Weights of a small transformer language model.
Size: 11 layers, width 192, 6 heads of 64, MLP 768 squared ReLU, vocabulary 8192, 8.1M parameters.
Architecture: rotary positions, biases, tied embeddings.
Training: a variant of Adam for these matrices, 133M tokens, 8088 steps.
MLP neurons of a small language model. Each row is named by its layer, matrix (up: input weights; down: output weights) and neuron, and shows model dimensions 112-175. Each number is 200 + 20 x the weight over its row's rms, rounded and kept within 0 to 999.
After each neuron's rows, "fires on" lists the tokens most often at its 100 highest values on Wikipedia text that the model never trained on.

L8.up587,203,193,201,246,194,202,229,204,248,190,205,205,181,232,187,220,222,220,189,222,199,202,189,221,151,223,208,186,214,223,188,202,201,232,200,215,204,198,221,173,194,210,192,222,172,203,209,211,241,206,195,190,227,201,195,193,194,210,204,212,221,204,190,201
L8.down587,199,218,239,189,209,183,190,239,233,213,232,203,194,166,228,206,221,200,221,202,186,196,213,185,198,198,184,169,212,217,204,219,205,221,212,198,190,217,207,160,194,233,206,191,231,205,211,220,170,205,201,210,192,180,236,198,214,202,216,207,208,172,203,175
fires on: "\n", "-", "_{", "|", "$"

L4.up386,203,213,212,222,216,206,224,204,169,216,186,194,239,163,202,215,213,221,205,206,204,248,163,186,164,241,197,178,187,237,213,193,211,193,186,207,220,181,211,197,212,139,168,200,194,223,185,165,178,220,182,209,205,175,185,190,182,223,182,195,203,241,200,207
L4.down386,191,209,178,194,191,216,180,197,169,173,193,172,200,205,191,195,229,192,211,201,190,209,200,182,207,221,205,183,170,166,184,191,182,192,198,228,205,258,193,205,190,207,232,220,225,179,163,204,225,212,214,162,174,207,191,210,200,197,207,201,190,191,222,203
fires on: " |", ","

L4.up13,207,216,226,183,177,217,199,199,212,232,217,207,206,194,195,244,203,198,181,181,204,226,198,206,189,190,202,176,189,200,213,182,171,199,222,193,223,194,193,191,188,213,178,220,193,228,202,193,197,176,211,187,196,206,215,217,203,209,185,195,185,192,207,195
L4.down13,176,221,196,197,228,188,200,222,194,200,221,205,200,199,222,189,186,190,254,177,183,224,216,216,196,172,208,204,191,179,181,197,177,203,176,201,197,198,212,180,210,214,221,174,193,196,199,166,185,152,210,240,206,208,182,228,168,209,194,202,205,239,200,215
fires on: "lin", "in", "don", "ev", " Jul", "vin"

L7.up29,181,180,224,191,181,213,210,200,191,196,189,186,227,173,212,178,221,201,212,188,198,224,167,203,203,177,206,235,200,180,219,223,190,198,194,209,228,216,197,213,232,163,179,190,236,202,201,187,195,207,187,202,199,182,212,210,186,197,187,199,194,216,205,184
L7.down29,176,245,210,210,199,208,178,258,222,192,198,185,208,215,207,216,175,165,224,176,210,190,178,199,190,185,212,187,213,183,202,219,287,197,178,182,203,174,197,182,218,201,216,177,216,186,190,217,183,186,190,195,201,192,233,197,231,203,189,231,226,191,233,192
fires on: " \"", " “", " said", " called"

L4.up174,193,247,220,203,198,218,185,195,163,188,179,213,197,192,228,232,207,242,222,202,189,214,214,194,176,179,149,214,178,196,221,194,192,158,180,204,204,189,208,199,204,195,194,216,198,230,168,191,162,206,158,207,217,203,213,194,196,206,205,210,168,203,180,207
L4.down174,187,207,201,186,194,238,228,230,188,189,203,194,180,186,149,170,216,163,218,185,220,190,156,207,212,196,256,182,211,220,187,200,167,202,201,221,196,200,213,210,203,201,188,216,199,187,237,235,213,198,227,205,205,186,213,200,217,194,201,210,200,188,194,158
fires on: ",", " |", "\n"

L4.up110,188,213,176,216,212,209,207,200,210,178,195,180,192,182,202,207,223,212,187,153,173,191,239,198,184,215,203,222,169,203,198,173,212,208,203,207,193,202,221,193,189,205,179,214,199,198,211,166,239,211,174,203,226,200,190,223,231,201,175,203,210,191,192,269
L4.down110,214,210,216,183,216,157,217,177,203,224,184,183,175,222,218,173,221,190,193,225,185,190,194,186,190,203,240,204,212,193,210,173,207,173,186,207,168,185,203,202,217,202,190,206,206,214,185,251,220,189,246,223,200,206,194,194,215,162,163,203,169,183,210,225
fires on: " pro", " Pro", "pro", " de", "Pro", "tive"

L2.up418,166,204,194,199,169,209,226,227,166,196,207,203,189,200,192,193,209,214,197,194,207,202,234,201,186,196,212,188,166,167,212,204,218,208,155,249,208,224,224,209,201,185,182,187,189,200,217,202,184,176,174,202,244,177,201,186,185,245,200,211,215,196,224,184
L2.down418,175,197,219,215,191,207,192,246,186,192,200,207,189,136,187,235,164,221,211,217,215,203,202,164,163,190,258,192,144,198,232,217,220,185,218,181,162,227,215,187,188,247,168,234,203,227,180,179,177,178,203,176,177,205,188,195,175,183,209,200,209,237,192,176
fires on: " Dr", " Kr", "ram", "Gr", " Jar", "dr"

L7.up486,203,240,193,223,205,221,181,205,224,181,184,237,168,197,218,203,207,199,178,175,195,239,207,178,215,195,189,179,209,181,192,175,201,238,188,232,227,186,187,221,202,203,189,240,156,207,189,174,188,206,208,178,220,190,218,216,227,209,236,186,204,188,201,211
L7.down486,160,199,204,226,205,188,212,206,177,220,209,196,174,161,190,216,228,211,200,182,212,218,218,215,152,194,241,205,181,220,231,191,185,215,200,212,178,216,175,195,216,203,176,197,175,207,203,201,170,188,218,199,230,193,217,215,194,236,196,195,186,221,220,209
fires on: " St", ".", " Saint", "U", "St", "6"

L2.up43,168,220,233,218,161,221,209,152,220,193,197,223,200,216,185,194,222,211,224,206,162,185,186,216,175,210,191,191,192,178,188,153,176,182,179,182,228,227,224,198,181,169,183,221,200,189,218,188,224,193,204,209,216,177,229,216,206,187,220,214,201,182,220,219
L2.down43,210,222,217,202,197,191,208,184,202,205,187,197,175,195,160,243,203,202,197,211,169,185,186,190,204,204,195,205,149,183,156,221,176,212,229,201,225,225,218,180,181,176,198,230,209,189,197,214,228,183,190,205,202,219,213,211,200,164,231,208,199,216,177,184
fires on: " its", " their"

L4.up657,190,216,205,214,211,198,226,218,196,212,174,175,227,181,192,202,217,212,202,197,184,253,214,186,152,231,181,191,203,192,224,189,181,185,178,205,180,179,169,172,196,167,191,194,181,249,210,184,175,202,155,210,200,198,208,205,228,172,224,204,195,223,200,199
L4.down657,200,216,184,212,182,225,192,196,173,204,171,184,208,190,231,185,207,192,203,193,209,224,206,195,240,224,195,210,187,213,202,171,198,191,190,200,190,261,152,198,202,193,197,246,239,193,206,186,217,219,231,145,182,196,173,208,203,191,192,203,205,215,223,190
fires on: ",", ";"

L4.up137,183,229,200,199,211,212,215,183,194,224,205,204,289,173,247,200,221,202,206,233,196,248,207,198,197,209,203,182,177,216,232,181,185,162,196,205,251,218,173,191,235,178,174,185,218,235,162,152,223,192,196,191,198,196,188,207,200,205,202,188,163,217,188,210
L4.down137,200,224,168,197,179,233,171,175,168,198,197,188,172,197,198,209,231,212,193,181,177,200,209,182,212,210,203,149,163,182,172,185,177,181,194,228,193,246,205,206,162,206,223,238,216,181,191,184,203,218,226,148,190,217,185,203,183,205,192,189,202,199,216,204
fires on: ",", " |", ";"

L2.up14,195,206,205,201,203,223,171,198,192,165,200,224,211,172,204,173,214,196,200,165,210,200,196,203,165,185,235,183,208,188,201,211,193,198,224,180,209,242,189,197,246,172,187,200,234,196,255,212,239,208,198,206,175,179,231,224,191,180,193,195,204,215,192,207
L2.down14,178,219,196,180,187,183,210,232,210,204,215,200,183,189,196,220,176,197,215,206,214,211,207,197,178,202,192,222,228,191,197,217,245,169,210,188,230,178,207,152,177,201,204,197,184,208,233,235,156,166,151,246,212,180,193,199,206,228,203,212,177,231,219,190
fires on: " \"", " re", " “", " con", " dis", " pro"

L2.up130,202,220,200,202,225,216,178,204,186,161,212,213,203,195,202,213,196,228,199,205,208,191,209,206,148,192,190,230,223,223,198,215,230,208,205,194,195,226,225,224,172,173,167,228,202,194,228,154,203,179,181,196,184,176,212,211,216,208,215,195,226,192,195,221
L2.down130,173,211,216,227,214,168,212,199,208,181,210,198,185,214,184,203,195,165,171,209,205,213,181,178,218,210,219,203,196,183,202,239,171,214,219,185,204,187,226,195,188,204,250,204,191,182,155,206,217,187,217,184,175,229,208,181,195,194,192,210,208,200,166,189
fires on: ".", " in", "di", " de", "con", "c"

L7.up286,210,180,202,255,261,231,200,191,203,214,218,196,224,213,182,206,204,223,193,219,191,219,148,228,152,210,199,186,189,210,225,203,212,206,204,240,202,205,214,240,222,201,172,200,159,204,198,208,211,220,188,197,207,180,188,198,216,244,189,199,222,209,204,200
L7.down286,212,171,205,161,190,218,226,204,188,218,219,191,213,180,206,174,203,190,238,233,198,199,184,209,203,202,223,211,203,190,178,230,186,218,211,196,185,187,181,211,196,176,245,188,204,217,205,208,229,220,182,192,168,192,186,199,202,176,223,209,203,254,203,210
fires on: " |", " ", "\"", ":", "\n"

L4.up636,184,200,193,209,207,201,218,218,173,195,202,237,204,197,188,217,193,218,183,204,222,215,225,190,180,179,208,203,168,170,201,215,196,220,172,211,238,193,177,185,188,164,192,225,184,195,199,179,165,184,198,194,243,201,230,186,188,232,202,200,218,185,228,190
L4.down636,191,206,210,222,248,195,227,253,187,215,210,235,205,190,210,183,230,239,209,199,235,212,187,205,201,155,237,208,183,216,233,207,204,218,234,180,217,190,215,195,180,213,220,231,182,220,180,202,151,200,213,168,176,201,226,243,192,207,173,156,185,210,172,213
fires on: "R", " Dr", " Kr", "dr", "hr", "Gr"

L2.up92,172,186,243,200,204,232,199,182,178,221,207,197,192,183,214,184,187,213,207,221,155,203,194,225,182,196,190,221,203,189,217,189,164,176,176,177,218,193,206,182,154,194,201,216,159,194,187,189,191,207,172,191,201,182,194,194,187,233,190,188,156,209,210,171
L2.down92,165,172,201,186,206,177,188,218,213,207,243,189,207,200,227,180,197,181,225,211,210,191,192,196,214,168,196,194,204,158,206,212,193,183,236,198,218,177,192,171,177,223,231,203,195,169,210,226,179,189,198,177,178,209,191,173,255,226,179,212,194,202,197,195
fires on: "ion", "ation", "ity", " French", "ox", "ism"

L4.up29,175,243,205,215,160,215,197,232,177,201,233,233,257,204,186,195,222,210,166,231,182,217,216,229,148,207,208,190,184,197,216,197,191,225,190,226,207,206,176,210,214,214,202,205,204,199,214,212,180,204,197,183,221,211,194,216,220,230,189,208,204,149,212,236
L4.down29,214,203,189,209,222,207,202,182,207,202,208,202,208,253,192,202,194,172,184,183,187,174,183,216,174,189,204,206,178,180,176,190,213,201,179,176,197,217,215,166,197,208,134,196,210,219,193,186,158,191,200,187,190,197,181,221,216,207,185,202,227,190,173,219
fires on: "-", " Candidate", "|", " |", " and", "|---|"

L2.up95,197,218,193,198,209,196,248,167,197,219,175,205,199,196,222,185,198,228,190,179,160,209,196,188,205,192,202,208,189,203,167,188,170,202,207,210,227,195,233,171,139,194,200,187,196,210,192,193,241,229,188,227,225,192,190,214,193,218,172,180,188,225,205,186
L2.down95,173,184,208,195,197,211,224,227,219,210,207,182,182,221,209,189,200,208,245,194,225,199,181,212,191,193,176,207,217,167,203,180,189,198,250,192,178,175,250,179,172,197,215,208,212,197,233,219,197,177,187,179,181,172,184,186,189,228,187,187,190,215,205,200
fires on: "ation", "ity", " life", "ations"

L4.up344,188,221,203,202,197,184,215,203,195,232,187,184,219,196,175,200,234,221,214,227,186,237,182,193,188,237,179,202,173,201,237,172,184,231,178,200,194,218,198,212,194,166,177,184,213,242,186,173,216,221,190,211,210,199,182,202,229,204,212,213,188,196,178,201
L4.down344,193,219,154,227,198,170,206,218,164,197,198,225,174,190,256,176,221,169,204,180,225,190,219,195,244,195,211,171,176,174,183,196,178,187,189,189,191,231,163,189,173,169,218,248,217,193,186,199,183,214,192,158,198,220,164,206,184,187,202,211,200,212,194,189
fires on: " with", " of", " and", " +", ","

L7.up52,199,207,215,200,206,205,210,166,197,171,155,215,224,175,224,220,184,245,192,157,173,207,193,247,182,181,197,216,213,222,197,211,203,175,221,206,187,172,173,211,187,181,188,209,200,207,204,160,205,201,196,197,195,194,202,208,192,178,197,191,205,208,184,206
L7.down52,172,182,199,172,184,234,203,192,188,197,212,203,173,212,202,214,231,162,197,238,259,189,208,202,216,222,185,193,212,182,209,190,244,233,169,198,199,216,230,205,160,217,201,179,217,189,186,199,219,176,182,186,224,179,224,173,208,232,199,190,198,192,190,206
fires on: "1", "2", " ", "9", "0"

L4.up126,201,191,225,251,208,193,218,235,204,185,221,209,219,205,189,202,221,260,212,171,206,185,193,250,173,193,205,212,214,209,207,190,205,185,232,239,189,234,232,228,194,182,189,201,173,211,204,202,204,201,195,196,235,189,206,186,194,216,228,210,214,206,189,228
L4.down126,172,204,182,179,230,164,201,215,210,177,232,203,203,190,210,211,201,199,212,188,185,199,189,201,179,207,215,162,231,181,185,185,234,203,218,182,180,190,197,184,199,206,217,197,182,201,199,204,218,171,203,189,176,173,187,209,211,206,194,164,201,213,217,217
fires on: "\n"

L8.up98,193,240,195,221,207,249,188,177,205,198,206,223,218,201,195,197,200,234,213,214,165,175,204,184,185,218,166,204,209,220,195,179,193,192,189,212,224,216,210,173,201,211,205,233,192,216,194,188,218,212,207,178,233,179,213,207,231,178,198,225,191,209,176,209
L8.down98,213,200,175,200,172,242,224,182,221,193,198,234,180,181,188,218,214,224,204,185,197,147,223,216,183,217,202,226,205,211,154,216,200,209,190,190,205,212,221,192,205,227,202,198,226,183,184,222,204,220,192,197,202,198,199,177,207,201,193,192,224,187,219,222
fires on: " as", "ly", " its", " very", " so", "o"

L2.up60,182,216,181,190,189,224,178,211,179,181,187,217,219,178,217,200,208,203,226,181,204,207,183,210,188,224,187,197,216,190,213,233,192,205,163,222,216,202,193,188,196,191,206,197,192,185,219,187,213,194,206,198,208,205,179,207,227,223,216,242,210,201,193,201
L2.down60,221,186,161,193,203,213,212,243,226,194,207,201,149,221,187,234,191,197,199,199,201,204,231,207,192,200,232,198,180,215,203,240,210,221,178,220,234,230,180,177,233,212,179,219,187,170,175,190,195,199,232,200,207,213,192,198,199,199,163,184,157,196,204,199
fires on: " St", "St", "st"

L7.up168,184,211,176,195,197,206,190,205,234,206,187,193,212,206,175,227,194,214,197,189,215,194,232,215,182,173,207,199,194,207,206,155,196,209,188,213,198,217,190,194,190,183,187,206,189,195,227,199,225,222,186,188,222,173,211,191,209,228,192,187,216,196,168,196
L7.down168,212,211,199,195,197,189,196,178,190,251,212,195,194,177,209,198,189,170,195,234,197,191,186,202,201,196,203,170,205,205,214,176,207,215,195,184,192,172,205,177,190,190,168,165,154,178,205,229,214,221,211,231,185,192,225,192,206,201,211,194,170,182,162,199
fires on: " Con", " con", "En", " Pro", "pro", "Pro"

L8.up625,194,199,192,234,200,192,200,209,173,187,195,207,204,199,203,214,200,243,201,209,194,235,198,188,192,196,188,230,200,201,210,205,210,197,183,210,202,213,174,230,231,240,183,182,181,194,206,141,171,205,164,196,237,205,204,187,204,216,184,223,209,209,207,209
L8.down625,176,225,193,174,204,218,224,219,186,218,196,220,195,179,178,207,173,183,202,186,224,199,222,218,197,225,266,171,179,189,191,208,234,178,189,214,223,198,202,151,185,176,223,204,190,212,212,228,195,173,199,188,218,201,183,215,209,186,219,194,179,198,194,205
fires on: " W", " St", " S", " Dr", " M", " T"

L7.up236,185,181,211,198,211,207,182,210,199,207,193,204,257,226,217,187,221,224,237,229,188,191,212,208,188,188,203,238,200,237,245,187,215,209,211,223,191,225,215,203,176,152,149,198,196,224,209,202,180,221,211,191,214,179,187,199,205,209,205,193,205,183,221,203
L7.down236,213,175,213,197,224,191,192,172,215,171,247,220,121,159,179,231,200,188,187,203,204,211,205,195,204,215,185,179,211,193,170,215,212,187,200,193,169,203,179,182,170,231,216,193,184,205,196,201,188,179,187,230,191,219,188,238,169,246,204,197,208,204,193,204
fires on: "\n", "\"", "9", "8", "1"

L7.up138,197,198,211,177,222,181,206,217,209,219,195,202,195,166,212,214,169,215,172,184,218,241,190,176,213,200,189,189,174,217,186,233,192,203,164,228,190,213,153,173,202,152,199,187,161,186,207,161,198,174,201,203,205,193,190,186,214,194,220,210,231,188,178,197
L7.down138,174,207,192,185,200,193,222,241,206,198,223,215,178,203,211,206,221,223,193,216,211,204,196,204,199,219,243,187,216,176,223,188,219,224,214,212,215,182,201,156,221,189,203,196,164,214,214,185,180,172,226,187,205,225,197,207,205,217,187,190,196,176,187,213
fires on: " St", " Dr", " Saint", " Mr", " Street"

L4.up132,210,225,217,186,177,250,196,213,160,233,211,197,246,177,211,188,218,215,188,214,193,244,208,180,178,241,189,189,176,212,229,198,193,172,188,204,175,201,159,166,214,184,191,159,208,225,177,204,180,229,178,227,212,191,171,210,184,233,215,175,200,212,199,202
L4.down132,203,221,170,207,191,167,187,177,162,193,179,200,200,203,222,218,239,186,220,214,194,204,204,178,227,186,193,197,179,199,213,157,183,170,200,207,186,244,192,195,163,219,216,273,227,168,177,198,213,212,227,161,158,229,178,184,188,204,204,190,201,223,200,194
fires on: ","

L2.up645,187,212,219,241,186,221,205,174,192,195,220,220,217,155,225,193,254,208,193,258,178,241,206,210,174,239,198,183,172,199,211,167,198,201,216,200,202,185,170,213,184,226,168,194,190,228,205,212,181,211,198,208,230,203,207,200,237,201,215,201,190,179,219,170
L2.down645,181,188,205,195,205,205,219,199,188,213,208,179,182,171,199,141,228,191,198,172,199,208,182,183,209,197,215,217,194,199,184,212,214,188,254,240,220,238,227,208,226,213,208,197,192,195,180,216,228,173,200,221,148,198,198,170,196,223,198,188,201,218,220,202
fires on: ":", ";"

L4.up216,191,218,230,186,170,220,211,179,195,238,200,188,195,194,211,206,210,180,192,189,222,209,225,205,194,207,205,186,190,207,191,200,200,222,202,198,224,225,196,191,197,214,170,190,203,209,207,225,214,190,237,221,229,173,187,253,206,194,186,213,172,184,166,211
L4.down216,198,176,211,153,201,165,221,222,192,184,214,204,222,182,198,172,234,162,163,212,171,230,203,195,179,177,199,183,222,222,175,179,213,213,190,199,204,173,233,181,219,218,184,210,185,194,194,212,189,195,189,217,207,240,234,197,194,197,177,201,192,220,219,204
fires on: "'", "s", "ing"

L4.up634,215,220,220,214,200,187,206,179,204,196,218,213,239,193,183,195,225,203,223,165,209,224,231,208,186,186,193,224,198,188,208,192,203,193,220,198,233,211,163,236,215,146,150,148,217,205,197,185,238,213,211,203,201,179,204,225,209,178,211,186,177,234,183,197
L4.down634,185,226,185,206,186,197,208,221,221,173,226,182,166,221,189,204,201,198,186,208,228,192,202,215,216,208,201,156,220,209,185,226,212,186,159,218,211,179,198,185,183,185,178,162,225,205,214,209,205,199,225,228,183,190,208,189,201,203,180,211,212,197,213,207
fires on: " \"", " a", " an", " [", " “", "["

L2.up455,210,219,198,206,191,216,187,205,182,174,198,202,245,210,209,186,242,207,199,208,167,197,177,218,165,183,194,216,204,177,207,179,187,220,155,203,182,214,190,211,191,176,186,183,206,206,235,216,195,226,161,179,191,173,204,240,213,173,185,218,246,202,194,235
L2.down455,200,185,221,195,231,234,207,206,209,185,205,191,186,207,159,203,196,181,185,158,210,194,193,201,190,207,196,176,202,198,161,203,229,233,185,198,200,206,240,205,193,168,209,158,193,208,212,184,221,191,188,224,175,206,237,203,164,179,200,210,214,171,197,199
fires on: " of", "(", " and", " (", " |"

L7.up62,211,190,195,201,194,205,213,178,220,206,202,215,181,182,191,220,190,196,172,188,189,183,218,166,216,235,210,192,186,218,188,190,230,249,162,200,234,178,214,197,225,198,201,206,216,208,200,203,246,233,204,195,235,182,194,214,205,223,183,193,187,188,208,196
L7.down62,209,188,201,200,208,201,205,208,198,211,230,194,195,183,196,231,243,230,208,180,217,229,216,198,177,219,198,200,212,205,224,204,186,208,213,190,186,203,161,145,206,182,191,196,232,189,217,205,201,201,191,176,205,197,192,204,189,215,194,184,199,187,201,206
fires on: "==", "===", "-", "|", "3"

L8.up295,169,235,213,209,179,186,205,170,159,206,197,226,204,185,228,226,203,180,222,151,190,197,190,195,218,212,209,193,175,205,213,221,207,173,214,189,187,191,205,242,224,168,212,191,219,220,212,172,194,222,215,220,210,199,204,212,208,187,171,157,195,165,197,198
L8.down295,186,176,171,186,196,202,197,199,208,216,212,181,226,199,181,204,189,201,204,199,197,219,194,191,199,205,184,220,215,197,175,191,191,208,170,215,223,218,198,236,166,216,183,222,193,205,225,199,210,192,201,210,207,188,206,197,191,255,202,219,212,206,213,225
fires on: "0", "9", "7", "6", "2"

L2.up403,205,242,212,223,199,256,182,214,180,175,232,190,223,148,197,225,210,205,169,212,195,200,168,211,176,214,224,186,162,199,197,210,179,219,193,201,208,189,182,194,184,194,191,214,209,201,230,181,230,226,206,195,200,220,231,206,221,205,208,197,221,184,187,209
L2.down403,166,217,220,206,191,167,196,211,222,252,190,197,203,200,180,240,195,191,203,217,166,195,196,233,212,170,170,156,197,183,217,221,185,195,192,183,192,204,205,176,211,196,205,176,166,156,206,215,207,189,189,195,186,208,227,164,173,224,202,212,223,185,164,193
fires on: " Con", " con", "Con", "con", " on"

L7.up99,167,208,189,196,207,249,177,189,182,179,221,227,196,151,195,234,205,192,195,187,205,224,225,208,197,237,167,198,213,250,227,205,206,214,206,186,242,180,205,192,185,195,201,243,174,171,192,197,186,199,201,186,230,173,200,262,218,241,245,194,197,195,172,211
L7.down99,215,179,193,207,217,195,189,209,223,204,210,214,221,226,179,188,201,175,182,209,216,189,203,153,203,222,243,177,211,213,213,202,193,188,203,185,212,213,200,174,176,192,226,197,213,207,213,193,173,215,158,202,202,193,181,221,214,203,193,211,195,208,167,214
fires on: " de", " in", " De", "de", "De"

L4.up422,218,223,206,211,162,193,206,202,194,236,214,203,267,197,231,186,230,194,197,214,177,230,171,199,197,228,200,199,185,193,241,189,185,195,199,190,170,211,187,198,218,183,170,162,214,227,174,192,200,231,193,204,225,198,207,202,209,201,226,175,178,174,180,204
L4.down422,189,229,177,239,187,204,188,184,155,194,177,207,166,198,233,211,224,213,202,200,199,208,200,185,227,191,199,175,181,185,180,163,182,173,183,194,198,263,158,190,178,190,218,284,203,202,146,187,205,228,218,153,183,196,184,202,189,194,186,195,192,202,216,179
fires on: " and", " |", ";"

L4.up143,193,221,231,217,195,185,227,175,223,225,172,205,196,162,198,185,195,225,211,173,175,203,219,178,192,174,187,190,192,162,192,214,176,172,231,186,189,187,207,202,201,183,173,195,203,241,179,169,209,187,190,214,197,195,204,232,174,168,190,212,198,204,190,217
L4.down143,160,210,197,194,172,233,191,225,191,247,207,206,200,185,183,208,194,184,213,221,193,184,167,206,205,190,189,176,196,189,150,219,192,202,220,175,170,205,211,198,207,180,217,244,190,191,216,193,193,210,224,184,153,202,211,228,205,214,167,228,214,226,210,224
fires on: "2", "3", "4", "5", "0"

L8.up619,193,204,189,207,207,172,204,197,217,200,196,194,210,214,179,206,207,192,160,175,213,204,203,208,177,207,186,205,235,225,184,183,201,231,226,213,218,194,179,231,191,218,183,193,208,202,199,196,216,179,192,187,218,218,206,210,222,204,179,257,212,221,205,227
L8.down619,196,243,206,180,168,207,208,177,225,212,194,184,225,197,206,217,233,203,198,200,217,190,202,178,185,224,197,178,187,210,221,177,279,200,193,227,192,229,191,208,218,213,208,178,191,197,190,210,178,223,201,198,158,216,233,172,239,215,200,202,205,179,203,208
fires on: " $", " £", "{\\", "_{", " Q", "$"

L4.up315,187,210,229,220,219,230,160,204,162,205,196,230,192,194,189,203,208,227,210,212,191,196,233,216,180,183,148,213,204,157,219,208,188,196,182,242,207,201,190,235,216,193,168,191,213,199,191,221,178,210,176,190,219,212,201,204,209,207,214,207,177,170,165,206
L4.down315,219,183,179,177,224,178,216,229,188,206,202,205,179,200,245,191,217,192,204,202,207,177,176,183,230,216,205,186,211,184,183,215,234,205,190,216,227,216,216,217,222,211,169,193,208,189,235,209,205,193,225,218,202,223,223,196,215,231,187,203,212,198,199,184
fires on: " ", " |", "3"

L4.up500,158,202,184,187,208,231,154,216,175,181,171,239,213,167,218,252,191,211,220,178,187,195,219,199,208,229,176,209,212,210,204,217,206,188,182,211,216,186,180,227,178,201,190,191,210,194,221,203,196,162,167,215,199,201,216,201,214,208,218,186,207,208,181,204
L4.down500,188,170,157,212,193,185,198,212,228,201,185,194,189,230,194,248,199,190,160,187,185,215,222,207,203,187,199,199,222,201,212,206,216,186,164,219,139,223,210,217,217,227,207,189,223,170,178,175,195,217,214,170,190,191,199,192,213,194,178,207,182,191,224,173
fires on: " C", "C", " p", " St"

L4.up598,172,222,180,202,218,203,170,197,208,199,193,196,203,168,200,245,204,204,227,205,155,202,208,215,192,184,217,179,170,190,188,195,195,213,208,194,179,190,175,214,183,191,208,196,165,188,222,167,224,209,192,219,227,185,207,224,193,178,204,204,209,180,171,210
L4.down598,205,218,193,155,203,169,170,180,218,266,184,178,192,214,191,207,175,198,210,252,180,196,173,203,206,167,211,192,195,197,202,186,173,208,211,184,181,195,198,161,216,223,201,183,171,211,205,208,212,233,204,203,191,192,188,176,190,226,213,198,193,168,176,223
fires on: " Con", " con", " Pro", "Con", " Uni", " Ca"

L4.up377,204,212,212,182,215,225,176,174,166,189,173,234,193,157,215,218,229,203,187,171,206,235,187,227,203,210,186,243,208,191,236,211,173,208,204,215,236,206,186,219,206,184,194,176,184,227,226,185,178,173,186,187,206,203,205,213,181,220,217,188,192,174,173,200
L4.down377,208,227,213,199,209,191,174,181,240,174,188,213,174,224,208,194,219,192,191,200,175,186,172,167,210,181,193,214,212,196,234,187,199,206,193,214,200,238,197,161,225,208,242,229,180,204,214,177,218,213,201,171,185,203,231,197,205,195,191,213,208,171,191,189
fires on: ":"

L4.up37,187,211,217,206,206,230,192,161,206,229,213,183,205,136,216,212,228,208,170,180,189,210,182,188,179,209,154,208,187,203,215,198,191,221,166,201,234,212,173,210,209,190,181,183,201,224,225,176,176,196,174,209,234,198,204,201,211,205,215,205,191,176,214,198
L4.down37,206,195,188,230,177,231,211,185,204,176,169,209,189,194,186,195,193,192,216,198,200,188,181,202,219,205,190,202,228,224,213,214,204,201,159,192,181,228,210,185,210,252,239,205,159,213,194,193,194,209,170,190,197,209,197,181,169,195,223,191,201,222,199,199
fires on: ":"

L2.up202,199,208,211,241,198,195,219,166,216,187,191,192,232,123,239,191,229,201,196,217,203,237,207,190,190,228,228,197,196,183,194,181,198,180,206,183,201,203,160,193,215,206,157,186,175,249,213,183,231,210,209,216,213,187,205,217,249,187,236,196,213,200,198,169
L2.down202,195,195,213,210,187,207,219,182,198,193,202,187,196,187,188,150,212,175,198,174,192,205,194,202,213,213,206,216,196,198,180,222,197,194,237,246,220,248,221,201,228,214,209,197,220,202,184,212,219,178,201,220,155,205,194,170,184,234,208,188,214,214,227,184
fires on: ":", ";"